From a checkpoint of a small transformer trained on Wikipedia: MLP 1536 squared ReLU, vocabulary 32000.
MLP neurons of a small language model. Each row is named by its layer, matrix (down: output weights) and neuron, and shows model dimensions 80-271. Each number is 128 + 24 x the weight over its row's rms, rounded and kept within 0 to 255. Numbers have three digits each.
After each neuron's rows, "raises" lists the tokens whose logits its output raises most directly, leaving later layers aside.

L5.down303:109117111153139164150107173119111108129121150131124095131145133129145160150150104092145212151193126127127077124145122135131119096104127100090085099122143191152144168111106126136144138103130133066103136088126126156099116133123136129137161124149119063164166085130129126132104125128103119162085081146138141122118145166157166138155149108108120125128097150105084135128123138109156120130131147106125185111158111094163102156129105170099131133122125106149142191114129100150109115112113148150134124128105119143145120141087152106090134117158123130163077089108110077126086068143111099120
raises: "m", "med", "ming", "ibn", " pm"

L9.down810:132104124118143122144143106134130127186099157131132137134113110127087129141123137115130152115133121101074152153118133126074131119102130111140137146116123133102154094072122115132171113112153135174145124117170128162090095153121135103128148094128122136108112110098159137182129095140131111148099135121137090111126072136132103146095143108088164101180142122147080154130120100126163091170135100167139111110077144142120118124172074164148095152132104101140123111101119125144126088117121178112159129112112143117137146144142106135147128102117140082126136138107138066134110126152140107150
raises: "ns", "aries", "st", " buildings", " students"

L2.down136:111136117109134136119101156149127129123125134119143142125116078164145149131112146114115146143153161082095133171101051133154109150137146168132126106165108137148098142126116125127130124120184146131135135135127059105143145080118085108132169152149138101111120094122113115102138147097149128140119167123169149096155103119075120089169153107179119145108150107099149117145113129084140123132114138132110136145116108143166109096150137129144089107129150153127125092086120091100125156133156094182131064142156107113118118162110124137097119134110135110129116176131118146140155135100133122109
raises: "rator", "rate", "ations", "ation", "ved"

L2.down135:150139128127159146141108131154093131101121092082113110071178119165107111124111151145104110151141157120116094114137131150119120116141103129131104118101122108166124109131120117105115116131158122134132102145115100148154137152143116138152124112138158127133144079085157133135128141089141164145136158110187104108159095128100105107144117087145156135128088121134155139128138180141126165092088126162079138103161106087175124122170122112121145166132116130166116121112136104112098152135154123147055178086188121141161111123136127052088131113125133127154139122138150126126151122157096130137
raises: "ation", "ature", "ations", "tive", "ato"

L5.down127:123143180140131121143147139104094141160124116146079136150065131128078103124144102115093131128084121151185105101152121118133119146108124153157154140139139146095087141139071172163111119095133119155103094082155110091134123101089120172140116143168108146141106114130147132105113082122124102189081084146158096132123108142180157131120130111140112124115137106123126127101141147137071140105143137145126155104097153135129121119177152153134160136111129133166088118111113148101073132149089094149137159102142160135169122118130160132136147150140118090090154128119152136093138152103157102145
raises: " eventually", " was", " ultimately", " also", " became"

L7.down592:075121159096146135132120113114124127098138159082137132087128115161152136099177112171128157135140163137134104169113119137120152166136118124161092152063123129120108129071145116122097084123100135153130100135113109138137142099079132163121120177126157123165120205088111140168131105094122127093130164170128128138101145157126140120165134115099104100085154144132127126149112184125110131096170150081115127120118132080136127112114145125104164115099149119127099139165133142107147122080164141136130157112163081088102139127098140160126102117119108117146126085146118119099163120120122089129
raises: " the", " though", " if", " it", " there"

L7.down504:118115139152175133077127146129183143121143144101093122104114113136150132077138131147129132114149174121159114145123117173104142175135116122107122145093115125132101152135125155137109135149136147147144120123137094139164109082179075156140133138127136100121069165121102110147137124163177138132155166140098133152137115120091170125164122143128147138130150128120134120147101145107117115129116125119119122118126137119139120100113132136120169171128182157132092087144144105142123171137147086118123153098133128157112120110164160091086104131133128155168120109102112136150164113159099081177
raises: ",", " it", " there", " unlike", " he"

L9.down1016:092113145118138150157142120157139095150140129148135114139081152159172109118113112156160106156105135133099163108149140128126151108143164143104128137148117127136091122098152159128100112132118142153119150166105151139141163161126156123143126098146157124142125101121119130163132090146145141106132091157144160111171080121142131169127134152117104122122109108140126082148076118108131139109119155072100161129127134157138125109096155112159104118165158123108098115134123154162133125139123140140094087125149122113096124113117156114128120132128132181141131084105128120130156101105168188127
raises: "'", "’", "ial", "key", "ku"

L2.down1533:127119154136123163138107115147109131123124127157107116090134155099081115149130116141165088110097114136166108106124148116176154145075126105126150161112157158138172081147181079106127119153131156156112117156151109124078127164103123119143128128114154136118157159073116134142134106134144111151107137146149132155122101117117122140142133123104141163107157117120149132122123143157104130107132141116119155121130144128152086132127143137153154160132104146137126149097155060113097126137121098130121159130159111084083131104121144139146137084082084178091115133074080102145139088176139125139
raises: " than", "group", " themselves", " emphasis", "en"

L5.down1301:141139096126131146149146110096123163124148104115066153138105185124117117122162116114115165110130123133129154110120124118143151187123155155098085110118136109123119112095177144130096112187114171132140159151115132138095120133150116105129096096119095094143170165132113113076143125128094159121124141169093131141136148164168113106126090134154103133083149115138139163109128103141119133120183102111136109191168129075119104172118125131106139141125167133112117116086138148154120129157105081124101148132093131173123149122142084120159103126107123155129139155073094103161136133128140132134
raises: "ding", "ly", "den", "bro", "din"

L9.down447:110112117145120121104117119139143156112114110149102144121140128150141145115140118134080128136140145113194130116084135156130122119091088096089133093120142127101080159154125114133135138134107123116174075097091114143126143138136148116157147121144158112117119128119091034152105109139096139157104141128174112130067128133118115160129112144160165124121104173156129122118119086039077094100126121101113128146154112120158129138066153146138154122092119153126134088127104107133137128089120118159159176090138097137120139142132126154101143084113112173112109106111108129118125143109139098079
raises: " the", " it", " their", " her", " itself"

L9.down263:070138129138106140120101102140127152114139155090162087126107131109088162127132139123119111085140119141162148127182110113104156066123115123163117115100090081114103141103169116134167153151103136136146081125140145109129103118120155100094144134101098152117174130115135115159105130113138133168105113188136079145123088127193144108114162145160112152128100127121109125093128077105116119138155145113109114143154143108118110137100103167099176136113118144109138111134093182107158126165112109170135124128119093114078096103137159122162158122119154090091145138132101115163144137141127153105
raises: " at", " vs", " educated", "and", " Long"

L7.down353:140147138100142128109114093107159150105138114124132099150113065149127100149153174105118131104083129097097146141151144097120108159162154106112127127126135117073133112113102126101153105147138118122145105145154119090099113107123114111139143135105111157115152140117110119095109133149124186131203159125124155115107142116134112115116079118127147092100115142125073131128164115149097153169130124127136122169117147112106122132110137143134137125143114124142092079151131094130117096126113139088163178136117101108147074169103119104129119147130139121115102119171128143110139140175110106124
raises: " whom", " them", " which", " draw", "ric"

L9.down268:124147115148137097169153120149111138137131120110131105125119095128140120102146119099116146131125135142113114161137120096130096123157109141117124113133169089133140157095100154113137128102069124118150167158076125128116133105182185176150180119157140143127128130127126125163110112153160150123145129116121087156169097130140106105130071116074140138149094152101090112118108142141137139113128124143117120138125160118134126165107146113123127179137181091126123120137124108144144129147166137148131117117139143105121117148123107167104094116112131095142073135144155144147126135116151173118
raises: "\"", "\")", "\";", "yard", "ste"

L9.down420:077129094110112141137080161147119115110095117139148146147139101128096126164151115127132117088161163164163102132136176109119145154136112080113092113139137184135129123111108074114129104149102144140160113105120134126147108032124123134147125142158093148127151110118118166118145137143107119071119130132101150114155134138143135149120156115164123117121098128105123096112134147127103119106108134143154122115126115110123144115210159126119097132142124145145078121133119111125124141113158164099127114135126151123103093089116085155097148114123103109083160161101170152127085097154141132152
raises: " centuries", " half", "0)", " century", "7)"

L7.down274:153131113140206134168119152171174127120148084165094146111138126157150112141086114157077118135114164161115138124108141140140140128125133101144108150143169125071113091194143085102150062134154108131101147126120036118100161091114138149154091108108094136124091115116135100131134105122122112137116137112143122178120149153135128169129136165147125117169123180150088102113150132167098115143122128095130093114157112150102150085128134150136113143136140119160142154110103126134124129130110165125151136103141152148137101147087139130154164128100129153082094109122138130162117124135095134111
raises: "core", "del", "game", "ces", "der"

L9.down572:144095119129149171109112154138141087087101101131115108118149096126082131130131117149161140123107119164106137143113131138116101098191107168117132102112118200137102161152137124089128121173120146090103110165126060093127121099128129115115079148131145162120116157156116140102129152144142142116132123092084140157126121166109095158136143108117124138160146109137137093129151114138121127157128115105157117166117114112125159107140157152109117125109104130153146101108180138145105160128133149091095144133095171152080107128148144135102159166136120123087134102102146119148156130136132141123
raises: "do", "de", "des", "da", "go"

L9.down681:133077116111115165107127151102156129138196125072150174139137148143134116133108116121124101057133152183076126123092133100161137154158112131145139147144076139168113147157162117108097111113132150121142139127122138152152131122144176129114119106165117124131119123134098094153129122137144111127116164147176164158137120106161177154162135126125140137121135119128156104135151094161120119119147084110145131144150131187106149107136118151159135146174102109124135118108139114105149149153163103139097126135159145089118113142167136143091098152123128099092118123145090129096135128089130172103
raises: "'", " of", "’", " who", " whom"

L7.down130:083134111127132118150083115103136173176128168134113140162089119114112089124137116117110144153111166134127115190143104137175126122080104157086105137131112129135132132156091107102177141099165195094201141130087119132123162163134142105118138132099100079151119133156142127094125111123136116133115129173100080117084124105109108117143140105102149138079138097126107118114141118119156110114109090121087128137125150132122088135139100111133114139126082136133128184147109089137146122133093111141102129146060124121112129115130104136139118106134118120132107124091088141130106106138141075116
raises: "med", "zy", "ming", "vel", "ps"

L5.down185:143109117130114148151118159116117136143121106102101122147102114127120145100128097134119173113123155126130111102140093102140160098158140122132131112140141170136096153127144192145075119132126164185128152113114132173157145128128111112161138107114110125132186118150101121099169131117136182145140125118150147126146123098132130173162127130165110160066122171135143169128102116090161115136119119138160122136168123128178153121123140124110092162120137121103093158154124146124144145121128133132164111146203118115122107109116130143180133130141116147162170119115151145144119167137134110138
raises: "'", " |", "rator", "’", ","

L7.down1179:109140156149124112131137077081098112140135142096147127108116147142119124148130112149112095148140141089181127120110136115121154096149153114119117146110128144106112126137121111148096132142052109151122101154106079101123165158125134132153157148155136105141114122125153135105077138152129182108127146116131159145102140141129104138146135136153121130129109151121072151138121112108119138107141067149134144118138147141143111138136078096119132121122107152119105163104118148174156126100151128104130113090140144107132158158120127087105114094133120135119115121112128139112153119147077109074
raises: " him", " them", " it", " trial", " arrest"

L7.down957:115096111124075123135120127163142104136101118098114114144127130155142131143117126148144145087163110087093133120125126148097128128118117128109154130135127178119091102141127098152077093147153145118159119126105107190089133118097120114081121115119134113144155104129122143135140110080103146116132130192143135116123103143142144117125113123111134108103135105157144137104151124102139156134110171126155101088149149184080126122149098143155146111165126115159152097098167160129125102128133120080147134084105104124136145157151149124105144151142092109130176118122156106130148109111093153113
raises: "inc", "cular", "ward", "ache", "agh"

L9.down1055:151146143127114135151118100111152128160128132202123158126179109111143105192122166116113178137150120105158166122102146147117138130103133141128153135140153150132159142164118122138151097090127107146143093118134136157134117112117106111151154177152142123115091136107142124134130088116130105079141141116137078071126147126070137155079139146094143159083185079161132137093093133109171152096097113134109141125148144082126117120139140119170172104088147142120149174147098128124095105160110128134150128164154182079128178119146114074117136126115147123176125089152111107114153104094096167105
raises: "ping", "se", "lli", "sp", "mile"

L9.down712:142109135124155153124111125154164115087129132203123102091148143163142111108116105113169107100124161117126083096112111096120123117092155149109131131128137126133197120148100128132140103106122130149102137155123100103167105116132094135142115116114124126117170090148111130099137146121152178130109120122115079117123165120123153112122112104146115140124127129161085130120140167125153126099116107150129128102105093132116144146089139109113137122120125069102127149116097139139128114135121156127111114135113134135158090127146139167149163121133130163103119167130103108148132144144147130031
raises: " (", "*", " |", " ^{", " ="

L9.down1388:142116163133138070134150098131168081150139146110114143152124128137137174148117140155125129133111141158137163133145133125109125112129087114119171112099101150127137116165135095170133163081150159151152143102114123169138128128169106112116108152110116143111139173106155119169130099152099137130106145124126126123139162136122144115110095110088120125143160044132136126084109107097145128136120119130149139118117147114112084147155151124097094142142138115143131109103122119095139149115135166102135116170090147085097118171127120109145106142131119118122158168145073209119148128154150150131
raises: "0", "5", "8", " respectively", "%"

L9.down69:118138120131140151098140090080138116136108095096109150110129120122098082142123169114104160125129109130124159127131097129123134135125143153141118153142168113119153154078137132142160119166085140113148097165127115123133076079113151159103140179111054115062131169159128132151126147141125143126110159137136096143146118102138167097120158086139137106105086126129165135109143148116090145134142087152163079150135130128105148152137113162145163149125117131139114139163161141075135136168168119105125126136113118177113139144147124109121129086122154142109091165092128127104134172143127123161
raises: "ly", " about", "by", "ty", "ial"

L5.down642:111104124100126146134128124133145138130153150096115153125129129167142118169150096160132145147149140139091141119105112131098143140119121116126122126145127135141054120128157098127147142146182158202132131101182114143134152103114165080132142118128138132151150129097160097114124111150139114119148139111124145173102129101134132080114115167170126160103167173126118143122141105107123124113128145114127134112121182108139123126107133127178095122138126155141111128172147148147161060103161086088124116112132116129113108153136160121140154117092107181146125140163107124086155141114094094118
raises: " a", " it", " the", " that", " Congress"

L9.down771:134110144134117117127131125123136108099156140134160114132119110120155096150104142115143140103135141140138134147178138136171116116098122153117151162150156155121157085103110102206090111152155115118171162177108067100122125150150111153150053115147113125126105116127138114148116110133098109162119156138114084133124143138151143137098103115124111098124100145144148138143132158113106125122103093151157136086108152149144152143137140119116089128104159119104118125104090085133134158089139143121138186118149155153131109107131121135087092090136129139115151111133126101115147154157125148105
raises: " name", " names", " given", " title", " surname"

L9.down931:127114084100152170137122175159129116111158113133151172112155135115125139133156115159121145165099133152132152174128123138126129109131141149151126107101167124149145144142137147108146135100113157093125127126142114131106108101126131137167121105115112101117098118093124064099109083121131152130115162117131115138119097129121104079167119115160099159053119133136109156131098104104123137128103091120117133143131133133133154140121112123109121129171078142133127128102092100127126146115069129157131147159135160124108152156134103182102131127164096111158152103113144155117144138107127137116
raises: " 2010)", " 2012", " 2009", " 2022", " 1998)"

L9.down293:090125132127156138117152154077167101120091167116147122146149132119201108130162121144093164136119140102144115117118122128104143123089157144089139153124093108169108132119113156119133133126129143154077135096111095153105070130097109126147098080158132172148151122121145158152176101129147128155122127123171161115137071142101111111097142154118108138113149133129127124129113153130143099184167166178166146180148176122128150150149125170150146118111152089135119093170139134109117138114164120097107114141132155114104110120101128170127126139149153124180135179092144079116106121147167113138
raises: "'", " Police", " Railway", "ett", " denote"

L5.down274:161105150168132129138144067123111146139147126123156122103161158163107102112127141112154173141116147152156143134140101125103158136128121084127121124128131158094098133172142141103118129099106127106078098118122147129118124147145166146159121145096129139159149100145141118133108134122104138111104145152115111126117077146135137134130165118141117124130132145089075139179155107110080106117133165086112134156151139164106078132129179128097162164056097129132125117168122076173096152106090097139138110112143113130153109142061155159168157097101117122138131151134086101112158127073151158160
raises: " was", " is", "ly", " a", " itself"

L5.down1088:120132133112126154132121096114153176086130146129127152134129122108140169143110111143093165175141105148125120156130123120098150170097128083118150132161141173133106091090100162144156105142109132096128120112152124123125165153085154109128100117129089164147138138133119117136136047092111109093163097140115121185104167112115121077150095098104106116091100114120101058126101130176097113120155111105136128112135114160104147126109082116108114157121136132145125173130163136094131125130121128114140129150103097139102128144111115137107138144128173134137180137150111195125120098144165141124
raises: "th", "ava", "aya", "thal", "the"

L9.down445:111151137107120103136128160173108111142101151152140137102135117130111131089112149074102133150143143136112129103136176144117172152091149136122124113171111175154085121118109171143139146061104164154127136093148147108114184168155117084137132129094130085102171131118134138137127108085127074122094144122110122165144106123096106158142136117135100157151142120122126128081100108154125112141130141143126107133114137147116134123141149154112128120134168118117128135078147129118121142177164096157117124103128135118175137144154111106141143099102102109101121142117162122112081141136157102197
raises: "is", "ub", "ud", "it", "ise"

L5.down442:135111151124136114115133109147150149154119146158085100170098077150146139125127122126110126155140100087119119114146115119121133152136141116171081140083135133099128150121152115112141141156099115170146141138114121092102107152097114108138122107147128147137124168106103153114129121131111113139122148152120137137128143138136145142104153134134136149097115113142182138187108155089097142142156112127174168072111095128129144104166136115100166103166126134127143119120150150176132138121146123110130106143166162113106151148149198139155079117101099154112094135137153147114139113126144116139
raises: "ature", "ary", "aries", " years", "ese"

L7.down1400:135181145112130134121153153125133150128150136089150101104107158090105114138145113128127122143128112123124176125118127143087160144144082137127149130099186136134137121123136181087109117148130097147109150119142159120106135170138118118121177117115120124165142101120129127159144102134132140150155133148143175142078119162107141159140113155174114120132092174132143130123129109078150109103115102138119143148118138153156134113111118115097122146062136148112101108101103108122125110099113082101185115138139116166131132097163162125156127092151164181081085117142148124136163128155113125149
raises: " it", " after", " them", " itself", " when"

L2.down1215:124096090144163139086156156132145137125118148123146151114141092112120112100152144132119101175113120108148132142100099148104151160129134148127100169150167117122127135123113165157144139128074131140110128162164131127144131141120130139160108120091095103109112157101116130098107102115124105110151156123100132088171143175145180124143127093124130129148139125121124124163078152132109114098111102112144112105150144090188083128146171157118129158113144170145113106118148097141145175135137114135102130117109164139128131137101117129130114091103164191111175073154122138092114119170101117085
raises: " they", "---|---|---|---|", " he", " she", "ase"

L7.down1227:164145117131102178150082147172124118125156118175128125115142150165158151149117135135101105154161108146068104169147141137121130167128097109164127130127081131119115118107104136156136104124095092132104107158148102145155089135140156148136141112161084151135111122135122153165089157098130141150183176112134089093134119163159072145136098143171074142118118115148131114147126136121137117177149111108139156119139156156111142100138164164081134168168163108095139118117163072131075138106127127110136093127137126118121107132107166145150115094091157105097107103134105120140154082145136108151
raises: "ary", "aries", "tion", "ture", "can"

L7.down907:125131130081151135099123137120159145135182133154146097134131117150157144117110155079166127109131104104129113129158154097131156109122130092128155118136122115163144122107093154128135151087158115156145144156153134120131115132110145118116134122127106140133141122120088130068158127106121140138104110151132066144138129128109124134139107119136109150172129068127150110125129073145110127087138141144121096137154141131106124105162092107162166116114102140103106130103185130135192130146176114114153147074098127152117165129096110131145088116145149165053119125097124145134134130132128150062
raises: " \\", " |", " ====", " (", " "

L2.down1453:119135118146120150133139139171132175154116095141111136139094126148103128121140090129079118149097171185121135131141134126122143149125139161108111065088169122091132143092129108156153132130091149142114069140129129088124119111130130176158144083144163122123085148124126123115148084127080153136178106127094133125117148168153139090159121134136177081074121159154123125099116138128104072115146084147128147159152099120176138149098148148162132102121145179115139085131093123134109133102138111139137113077106152098108137152135137118147138148123165198125157069123124089096087155125150107110
raises: " after", " she", " it", " he", " they"

L9.down858:133158129089113123063131142113151097111121119136170133111104160085110125143161086101188116112159092164136087109130133106126159126156132139139159121151114106106129184090149090103137109120149065117104132155141113130141132120143098124131124146166088126107083133124109149155096110143095138170136164114089108130113104136144114164106144136136103127125101110109110111117108106116121115121098141104085162144167117135139093121158111114150135172111105127149157181134138126143164168124103159115146113140115111131111116145119158098108166143109088120148136064119162132155159109116138149149
raises: "go", "do", "]", "dō", "ning"

L9.down816:136121111108104113164134117173083141140107126169126106122154120151099096081076142122084112099146151124101082138139108152124128130095147102128149117153099151135137157131155123135121162169109140118099140182120170138108085119110117131115121118113156155106139136122157159152106077102063124173086123130137116133191108165122125179151118153086087124136102105161110117138146147125138131130124137138135148105119122111086123115115109131113139105121158120073122113172160141099143124125117141130141175125132142206153160111127103155126097104167135149102094122109120131120116100127182161126
raises: "ally", " two", "aries", " many", "dra"

L9.down1190:094128137142143130120154102127154088134183160130125139159165137146115137091143156165146137103143135111044106095116142156146138116137109124136132107170136110118106111141145123146164091152112111135084126128133144087149160059115167084127145120180136194134141155101164149126150080132114109149144128106106112130123124131104088127152120123106150089135131131163159112131111135144155139136123141156131140121116149130129147162125122127151089102189108112114171147113173141138082106139126112090086142107174133140148097105115129127133132094163139117158108139094100126142120100115126095134
raises: " State", " division", " district", " District", " area"

L7.down317:116136114087150137125158128152078155158126098129082148144119121157116078081105127145133133144132153143126171114108086109094160137100098097115108085109140105112096115189140104101160103137166136128139090160169134137156133166182101140110132148140142125117154099150141147124123140126143152132120154125114093109124111103156087144171160113071128112136129136119145120131142176131125181099133133077110112118081118154128119104155130167135092141121140119159126156118136137080128084165111160101105072113137188158138135154139119137120138129174078135158121136113135097138078118142167126069
raises: "ev", "ed", "eve", "der", "ted"

L9.down42:149113101112103114144123130133143107125125132142137088140118128087064126113134105093126108131135102108188163166113104145107116123139136143116106126113134126167141139133137122153151125118135157109103103097092132133129147122193196115146152136165150118140137144144116141104103109105140130112129157151118139118111147131132096130120125148134118184135109103112114149182148095138146133097152122102101166155116125183165149185200153074130113139127134079127144116151142143121157141121118129181119136114103102113128112161114113140130132119114140124121118107153128117134126129137128122129
raises: " 26,", " April", " November", " August", " February"

L5.down794:139139143141092167135121156105088140106109150120100130089093110110112142129119099109106085194134162091122083125137115147132126146129089123107085150135140120128159136144139148175159105145156133150176109126132091146138168136111141129152132154107103129112130129120118135077167110134090139141101147124120113110120120147116130106164156122142116104101092140095126113133146149139141125083115120140153138111133126134158134082108143133155139114124145149126093101141172106134101197147102140089149157102123132129134169094138150115097141141139158127099140150129139130116151125116103098076
raises: " she", " they", "ano", "n", " he"

L9.down741:157113098113091114111159137181118157104104096123109145142120112156147116135108152111141124115131141113105147117141113161115099120141115052085117133198129120138096103129141119110135130138125152113116118135147135117112166168172077143119123127147163101141095117092127102091132075085143107129171160136121152155091088133141084184127138118104107088088153131166168120098157113143136146107109123109087126126133127116133118135114151116121138133123157106157088129163129080111117108121127140157155137122110121107121183151170156121135095118126109082120087188119174103112120132095131108113
raises: "able", "er", "went", "hor", "ru"

L9.down313:154109165106090116121048116128119107122143193105168135088175117133125072105120115101136112101134161136152160084085136081123145116126129126098133073172159142090097080129125113162106089138129158129128130133144121131164139170148126133122118117118122125141149111127150151145116101115109116137162113132195129126172144134102084157100094113135137163134146116133151147116124147131118154104122108125161135077131159116125109123160135131152143132081152110165179125133109149157145176108158156126100167091143125148182114112114128060120106091135132130148149136143152163149127122161091152125
raises: " name", " title", " titles", " names", " surname"

L7.down1409:121162120124128148114103090091099104102133132099130136123134154110112087143155136130116100096121132127164138137130148163115191151099118106110153141135160166141121117146089156134144124128133135127076093113171086116126106079163111105161143078145171126140138078129117103177153094140114161140167113138120100137109143141142143122137118189175153171125125160136138176111164119169133149122121122122122139153110127097113142117090070130107105119131157114189118125083123120143138094116170119152120159111204116133150159073143133111129129148105134170131113183122171146107152118114115132093
raises: " sale", " use", " publication", " nomination", " to"

L5.down106:169134136166125094107090097098139131085153172116116111115096123109131125155076094174143154132102128091135128148137149130152136147136089136128126101056113135134109139146133114140195093141149138155119128150114107130102122131126120146117105099147098172131138113079100063100156118122080120133080102128121134144148119120101119111168143131145104132110123083130164096148075063111092153138108070157151124138165129110146093109137129148107144111124121084094133114135130156106104129175091103111123121108096092113130118145088172125166151132160133105145112114141140114135155132120130117125
raises: " whom", "whose", " which", "née", " where"

L9.down173:135144149116140109111109130148104112127136138130107108112088148092073154119142124126135158130084132152127117134094114150146118160116128189117127121128109113145183175101066159118148168112153126095127131122124080105115144137117119104117137092137112153139134165122150110120109110063131164135084159144111146115135179116160121132124135123101074141140174104081114127089115092145146123152185103138142115121145131143128124140135112104098136146101119089109152091115129119136129086138119165120130134140110121101099126150126070115149118124120127092150127157140143123114124154096126124110
raises: " August", " July", " September", " November", " June"

L2.down9:147146096125142123124150109145100141094135128114129124118115110140078126154093114119105106119086100108148104126120132155122133144188080167104140123103105137094087152095083149105128112126138182127110125135113147119140113122119156146148137113155122073109150135117134136118149147114151148133150079160133153155151122102104152121132150123130105147164154084118165138142128100122085118099128095066115118151114125175133165108153139153169113137113094108150158089136169142068138095110126127108132177076126122087115166149150137105093094175124131119093113129106118116109144132177128142138
raises: " whom", " which", " other", " such", " any"

L5.down953:117139134090146146112117149148147120173133124094100125120161086095130146146083120158133079103142144156093164120114161148101131113133103151150135144093158125146131100137110108135126121126144119123134080158124069117116100101129147132141107118094098116130138121120128092124097074169117104169146126102125107136102178164135194134139099126143129111141103125125129134147103148085118150119140109191135127154100133080107131105071145099160126108106100145139082109110155139124096079103128147136144093105148123117136116194127123130141157106137139131123133105139130147118128112137138090130
raises: "core", ",", " (", ");", "der"

L2.down198:104168127093124103144144156122103162087165124108153192084144073129104116176129124100114052165134128160130136150123119148161127124124190145131144126142119147132141129145095135127117143117139105153124106092150094131102127142102124138154152138140142125137153130122120174103119096111136141175127130121130156142161093107109148100114163154115085094136117076147124104150143133147147117118186107117131084123150136127136152161172101167095080166183147116103081129130091072104095118134147124141144122075125136113111149101136117101150128122132133112103097114115181138128090126125148119114
raises: "unt", "ux", "ise", "ud", "ising"

L5.down1091:141119157110136070141090116156160131147114153120139110110117106152133138132165111143100107137172120134156148125087097103116129149129148118113164119094118098130116078137143117172131168118141100174104157170128140093132129091132158088156146135143141135123156179105136126118087125144091145111102094140110126147112129118108153144160142156112133120126152135136122122169114118145120135101136102087129182132140134158082098114137147124113145124169122141152181155181127143165152100131128103143189160098138158126124082139104131197083130119103134174130149105125133149122143142123117067126
raises: " a", " the", " an", "s", " it"

L5.down70:132111138111124067120104116152148124145113121099087103145137148191127116118164155155107113149156089145113163136097161100131115083062129122113130105116146133148121118151143116111098102171149107097135132137148055184129138131130152127160126111132139136108125132091134156076140121109100150105132141160113109158156109153119131059155130083117129129152146126097132147120128111093100130105084112145155111141175137125150134130108128139114119163131114127152115126123116125140169176096142157102141110083092133100151107099125122128163116122150132160092141135110127165072110113133146087101
raises: "hood", "4", "8", "%", "6"

L5.down380:126119102105132136152116137186148140106109148154112141127129101093090166110110116142120126111148111129103164102096132154132099135123146167095100113090070156088126104169110107098132140103094119100144080131106088088100149109135124126103113125147151151170143120095041192184135152133128162111137141116120116150151136105130168136120086158167106095105122163097115173138137170123126147130121115133144130134141133136170144150126057131110125150079118115147128109183119159108111110131146098114131143128162109162138169117124119137089121170122116152154148093133123102125124119131133157165
raises: " his", " the", " their", " them", " married"

L7.down9:131131188115156177131123131152106118099135113181101120092136137174115117135136116143087139130155096125159147104152158137095096119133147102128119136094121106111125152125136129109128107102133106113073125118114109113158126115122113140142125136082126132171134153184158102146111150175134122084136144122151125156174138135171123190098124119088101143091134100138087144152100130132056090097144077094136152117140145130123112123168131132103132147103100118124122121160125122164098155154121141142152156110130157147147110124118157118140089135126090160142106140135133084116154127141117147055
raises: " is", " was", " would", " existed", " exists"

L7.down523:141090127115125089109092147156130152122114150121119112129170121147116094090119154148141138115156121124148135134129094109115114129125157122115115132118150205104122123107083116107143184115107131114113124145123098121127134135090153109106141133102141160139108089131125110104141115151093115087186139154158087063158111140152133135154109111129143123094157108120119142126127137149108155114119101139127114181136118159131133139148143157122101110061178101120116151117111121138092123105140109125103126069108125111115114132134147155195128075114133089151102185140125148150169142100117110131
raises: " was", " would", " is", " could", "ions"

L9.down1021:143153159102117149091084092151138143197122112118165104136110118160141131131077141114104155120113108090133168149084139099121154133122126096125109154103103126125106131152130094134160117136166109105178123108111150092134155159129167164130095112140126158121159149130130120075086136126139136136143112127122122135102135141143160117148142115142112125135128126149092116157134102147150116097131133134118105136076145125104114114130106129125144181092119113166118098099147160114127114133096133147113150138140117093131171113143168122163142078132163119104125121138153115136110113064133149112
raises: " as", "As", "    ", "old", "ub"